Weights of a small GPT-style language model, trained from scratch on English Wikipedia: 153M tokens.
MLP neurons of a small language model. Each row is named by its layer, matrix (down: output weights) and neuron, and shows model dimensions 16-143. Each number is 500 + 40 x the weight over its row's rms, rounded and kept within 0 to 999. Numbers have three digits each. A neuron's up and down rows have the sign that makes its largest values positive.
Before each neuron's rows, "fires before" lists the tokens most often just after its 100 highest values on Wikipedia text that the model never trained on. A number after a token or word is its count.

fires before: "s " 70
L4.down13:444514497494509466505512512452573438497572486508495507466518495453499553497507611472501508481542550456493510513500533427507582542521499517497509537460491500537516507491451480489560486474488447493490591490395512444522546468541513514541434530540423480503479483506450524451508485488491403503433493503569518559480488502550509521545442532486554472564463547498422483442514525412550470524464

fires before: "a " 22, "ian " 12, "a" 8, "A " 5, "ash" 4
L11.down635:480483544538485478476458497482550509497483454446565441448435535486476555485428418526483516485523559521563520515537521471523509513499486511434568505429487436493506478493526501427526572424493486510491499461456506532472486441529552543497495520526508469564419545513521512476447523441535412467497533518518495476486561513506451421526495460505537563495531458527381418467530509469516578501509

fires before: "." 19, " " 14, "," 13, "7 " 6, "100" 4, "2" 4
L11.down343:476529494526455595574520485504608463482499536519501454553537476539431486470495431436448487478468493508483474481499504487450542521478534525485552506481525632443518462497470457493465535410514489511479475502437482578582479559466550529529472619490493508524473479521560554538489527443530504518474474547496521459488469537507465499461503500465487504480500458453459509433493519493455509465554

fires before: "s " 41, "ed " 10, "ain " 6, "re" 5
L11.down115:484427496502488475551470465477555446441489498466507445469490458481495539516540492546448480484438501488503464517537560487520479521560513525590529508526493501456425527468547574479531523459470570449505545482464526478554437555557552518476444550526466450534426494460541535554612509567442522495481525441531475533545460517514491463510436554483536514528520545442551491480489496528499624513505

fires before: "(" 59, "| " 8, "l" 4
L11.down240:548536503528540539486497476519507500525519511453560531512499554527530508479535520525495508552512471428500461504549472532577506501477444441490526511587556506575412540488553546490481405522473519453504527494497468494467530598476495527502521467535518558527505498462463503423427447505557520482571461541535494500451464534513503503454502398468433457475447525490517484493469449458484416473505

fires before: "er " 16, "fied " 9, "al " 9, "an " 7, "a" 6, "re " 5
L2.down496:540435556561581450539531523528555483521483537455529456485469520526544499508555504537454503474448451563455536482556500492555488520504446523472459452510511527494516541470484595520508456556526454488514513534543521526443437513472521479490407493520486465471494555560457458503516498505534543358434554488522427497530468499443503454482520552516516536567625483503459427508457495477527500521496

fires before: "s " 20, ", " 15, "s" 10, "'" 8, "\n" 8, "-" 5
L2.down20:502490490508415471508506489590483424578487475494510529506492557575460555528494453453424459555437573434495478510508391479469500476528560488536510522544533555501490493423492499535545435498509513505488488473501495511499514456476486518469522504539509513432546513471488526529509437488494529436468458472469474456611492526478493467428530459518437446547562475588494482516560508471520417505472

fires before: "an " 12, "mil" 10, "a" 10, "x " 7, "x" 6, "a " 6
L9.down438:485506494491432503503471507532535452495521451424471528434507550526480540505497496579482483490535606531503505455483554585390485515505490492568513503478445464504542502474542518571473522511488501582467516527549468580474538455534468512561511507483538499578499493539514530542529547487430459417496522535521509549532569485552473493513535474514511512425561509491471533522450463393493544418516

fires before: "in " 20, "on " 16, "to " 6, "for " 5, "at " 5, "into " 4
L12.down120:574550470547544454543473530458499460476447506521529483509521494471532526572522441427506526518538450442448538535454499519607546480445511483478510562482479492465485498509442542484470481528462554528560491563490454520545560517489515563476494572543498495493510509469481507545347513519504513448497465540528536490418560520507490511546536502547441477541425478487498543484490515522493549557508

fires before: "of " 48, "for " 5, "and " 4
L11.down413:516523496417489498477546545504493439473553506544555525458498460517490488435562526508486484471527494520556476490533428525560507496509558555472600560522464540502544506497548498516488481468455532441452569427505434483551420543545491532498498489488505471432483531487526425490520476427462519494474540494446473479553484501548516472516457449515479470502459527482466448482542393476486542511514

fires before: "ter" 22, "ter " 19, "ters " 10, "| " 9, "y " 6, "ies " 4
L12.down459:510530483485542513481532467466560536437501485479561538477477478478617473541489502492415593499487539486520537515538526471507427471514488449527495536471534478474522555476524540558421519527451575497519515515536489515520531495435480528474471531522569511458558475537557441523502497545574554445529501508506477447437504502471568572449503600470403481491558518517474469546467507476475572417500

fires before: "al " 24, "es" 13, "\n" 9, "s " 7, "s" 4, " " 4
L11.down1:502525490532481463516459484548515486552485433526493540588509488407518489510505475513526500454473556473508479473541503478464483517485456553520446428459484501515541542565492496577461510553451484463498512494525462469486522514434502543544505514477496532488440427379506541446433514574567508470539578526557506479461476445520520448485432484571526540412541513554448512451459506480449548521472

fires before: "s " 46, "ograph" 10, "o" 5, "or" 4
L4.down359:504517484546538503470586427488502472450465528492431514512525527439542538474487568579491539572546531491465513526585462543493503519477474478492475515462565512532560459529463527519465544501496499566498526514491538488518499446417550510487502512498393486494488463522529460461541513529469502501492489479571510423499537426484453595465454480519435527506537466543442489430440478423526478529490

fires before: "s " 59
L11.down14:567475487565516407506512516481502553486472505404495475518550562468486495605450474478545524482550488482532511560500528537430488498502527538499508523472503444473452475442513534482451555451525439400485466433462508447474473541459470545537474470531516505505513466461553475463535432637452503494489582485456498593546492563488514495510497476474505469458439548551492466467471510515466499516485

fires before: "ment " 15, "ial " 13, "ly " 10, "ment" 9, "e " 5, "ations " 4
L8.down616:476462521479517515595526558426456490532537513488567492460398548519542471527481459496501517507435543491485494485527486468536508378519474511550498530506444570473561474530583512507568500507490484521512499488520524458415506459537494497542332503553522504488536470537474547486576529464516488462557458541488530557486475559483488518442442530509456499490536489496445469560526442525555564495462

fires before: "ing " 23, "ed" 11, "ment " 8, "ation " 6, "er " 5, "ations " 5
L12.down582:536547544469544445429457544540545429439455498525530519493447445531490476537492516510485513464441415480548538487520553442560439494489486490518520454424523577419539530446565478553400472499481558496523574486540497507488554468534458505481547532555478442608432522485531468508549511466503512467512474526526461502505541585573470433430471549458462487476509450515485483535503450506520552508512

fires before: "m " 21, "m" 17, "/ " 9, "at " 4
L11.down194:544574491538546525496537481461489471500545539421493505489488452473506548494508406484483472481440590542481514556510414530442455483537459534538481479501491435507472492482393486532487474430576491483559442539539554459487509556513522547549497540542482426550542564484498537496494457547496475572493539540511432536501537523493461566427436410484527536523497485523492439464505491499458498535524

fires before: "s " 64, "|" 4, "| " 4
L11.down400:520571499480464504508495514461486498463553515603488500463554519509437504441544590444429551541480510471523547534483432492534448547540533519487493492471482505521457511519518515509461470525417446592526512515583489500499484524543526546483490541483462542529432524549538523532495534472473521482462467533505464478531460582498554536542497494418465459578510514507528485490544567501535577534496

fires before: "atic " 21, "ic " 14, "ican " 11, "ic" 10, "atic" 6
L12.down34:504515495459485537475509498433504498539525548537524543518528506559532578524638482470459454489481520493407507467465528554438457490508488476464464490527567577504448490519473422491506462502520532613455541488502446487426495539447533515559474452516522462425546500517512563490492398457434512547484474493558549587469514486535517521543466511505521557441485516513510429499513521486527540479542

fires before: "ary " 16, "t " 12, "ted " 12, "ts " 10, "tive " 8, "ery " 5
L8.down167:509498586530532414435542474479444546449477515494498557490481514493548491475548527516474505511488490526534477608523461491481480581499506515474488433539576543488561559476485511501524501527513516478456505498487384529472486554572541486497505523501539559574488539545489478547566508525463492419510480505514545499535607562459553506560610529507468492544441465533495507503410483467524508479510

fires before: "inal " 14, "in" 13, "et " 10, "ine" 6, "y " 6, "ine " 5
L12.down42:512526482420560536501569525446479392493565496479482503497499461528455511507503545474467502499481552528467475494507473548532481523542502491451469476518522495562466551477420487448449481510487540588429488556478480403494474479562498479518554538572418501475480507576461530452562497464483543512466507504484466520488542501473465545439468459534561521579541442486498532475516516542523559548482

fires before: "m " 25, "p " 14, "/ " 13, "ad" 8, "ip" 8, "p" 7
L2.down97:501510489444510529421561518553462444533526523547409545469418519508515472540489541530469550376519542520413512575445473478508477481493524431531552509489508533490488483549422467538500540548506539548501465475483532478494463527513456520500555493485499460443529488491595482443532531506497503524571600559563452503482538518484486505503458513472490580513483520513551524515470498559491423496462

fires before: "t " 12, "ted " 12, "ts " 11, " " 6, "di" 6, "il" 5
L2.down595:460500509457571517460508458472589562519535488476546506456490540515573520500483535507507439485541462511539539487549444448537603583518508544432511565530494441534482439460477519500503557463447544420437555512504515476410514520501512533546559589461524521478417483486544495523530449486552541441494438552467579500473526482543540536448516456503454448507563566503556511524473512464523506508488

fires before: "," 25, "." 13, ". " 9, "–" 7, "th " 5
L9.down203:543545513475532419516484464562454543467528454499519533514516508511510454518548515540586475595473515537456476471512536499509458525474533538479483423574579515455507532534510563517488556498455500522513448579568481523543488552476469505498512444479475538454545485504572487514325533568500536487473453525514530515572503496494478530529446500440504531527528508502515466541539489509503536524543

fires before: "end" 13, "g" 10, "ar" 9, "ec" 9, "s" 6, "ation " 4
L5.down382:442461505521502478482507483503540445506485529411528418516486480482529491473443482539478516519462503526424554457447518420538544499483458448441547502458565452451424493556479517505497530461523475452460451486495539549489527525517478481510561517559557496579471561569435508494519553455583459423549473492495504545472477421537458514515503550456515478501507475452496511528476529539449520578458

fires before: "of " 46, "| " 7, "eld" 4, "v" 4
L12.down6:562479567545404486468440541508522463536522515500514555440533436481476536496487462501461513505491461410534502472547507560436544469489539507577523496489548512450461519463521443471395555426455539482538527474530490528486492523418518495448461524504495493493518485482535518497476510446548512486496511498541458539473465551520566482519543517389540418519534504478521444469578470500493577488443

fires before: "| " 19, "y " 11, "y" 10, "a " 5, "ic " 4, "k" 4
L3.down192:512496555561534487522563489542541493492477603498473513497504460505517465428530559514484505509421486474518467497539504486479535448502409524516517516512501473458497488474445555552491493510467515476470444478411457505524498571502587467473459458530466454419511447532522485476484484483569475518497580458488551505424501458526534529547539493516550535467519488485524397461516554493585451554554

fires before: "i " 16, "ss" 9, "i" 8, "ing" 7, "00 " 7, "tural " 7
L12.down185:456516501521528531595478472536482481467530494486498412450504508437512484438539469489445488535522441550465467536447468522594424371526450485505496581509512432534554542514548481473503523492521493457552519532506515463448487553477496518482452447523529466510533485490530492530557480506475569453486511495555530551443546501510546469557518462538555559487511519542492408563565502510473469495547

fires before: "of " 14, "in " 10, "at " 8, "to " 8, "for " 8, "and " 6
L12.down339:543476535523554530540481566483436472537497511520475540467557470496502501582419511485508527545540497497508443530451505491517561528463557461509469496531544517495506494535466455504592486565493468508467527577508534505465467490512501464477470482488466529411470495468530478474463563529441504503414465472571486557401451499522483529486546541545498495482443476556481488534449521513513559505523

fires before: "ent" 20, "ent " 13, "ents " 6, "ated " 5, "ation " 4, "ous" 4
L9.down595:508485527475498557479492437496378553464478522553520565445529449489496398435534517519489520514525462560501470435541518452551553537454514503442516477453607470492537452481499459480466492503454499492562554485490532439551529471480560572487497502454476572492584477467487432494514461549556502508577450537529526483493452489501473394444510570518556515492536466512513502490483484561540472515495

fires before: ": " 53, "-" 6
L11.down467:499471466547469487464451490489428500513529512449495433440452488505446612570469469487476454603436502478441469502440462500525503531490454476499527463543464518528496519493509482468450449483580506493490526453509512493418461546481446471526539532550466485435531600513545515522486458503530548484517521497525489489568445524484516500453486583417457435507535529518547542467550451537472469492366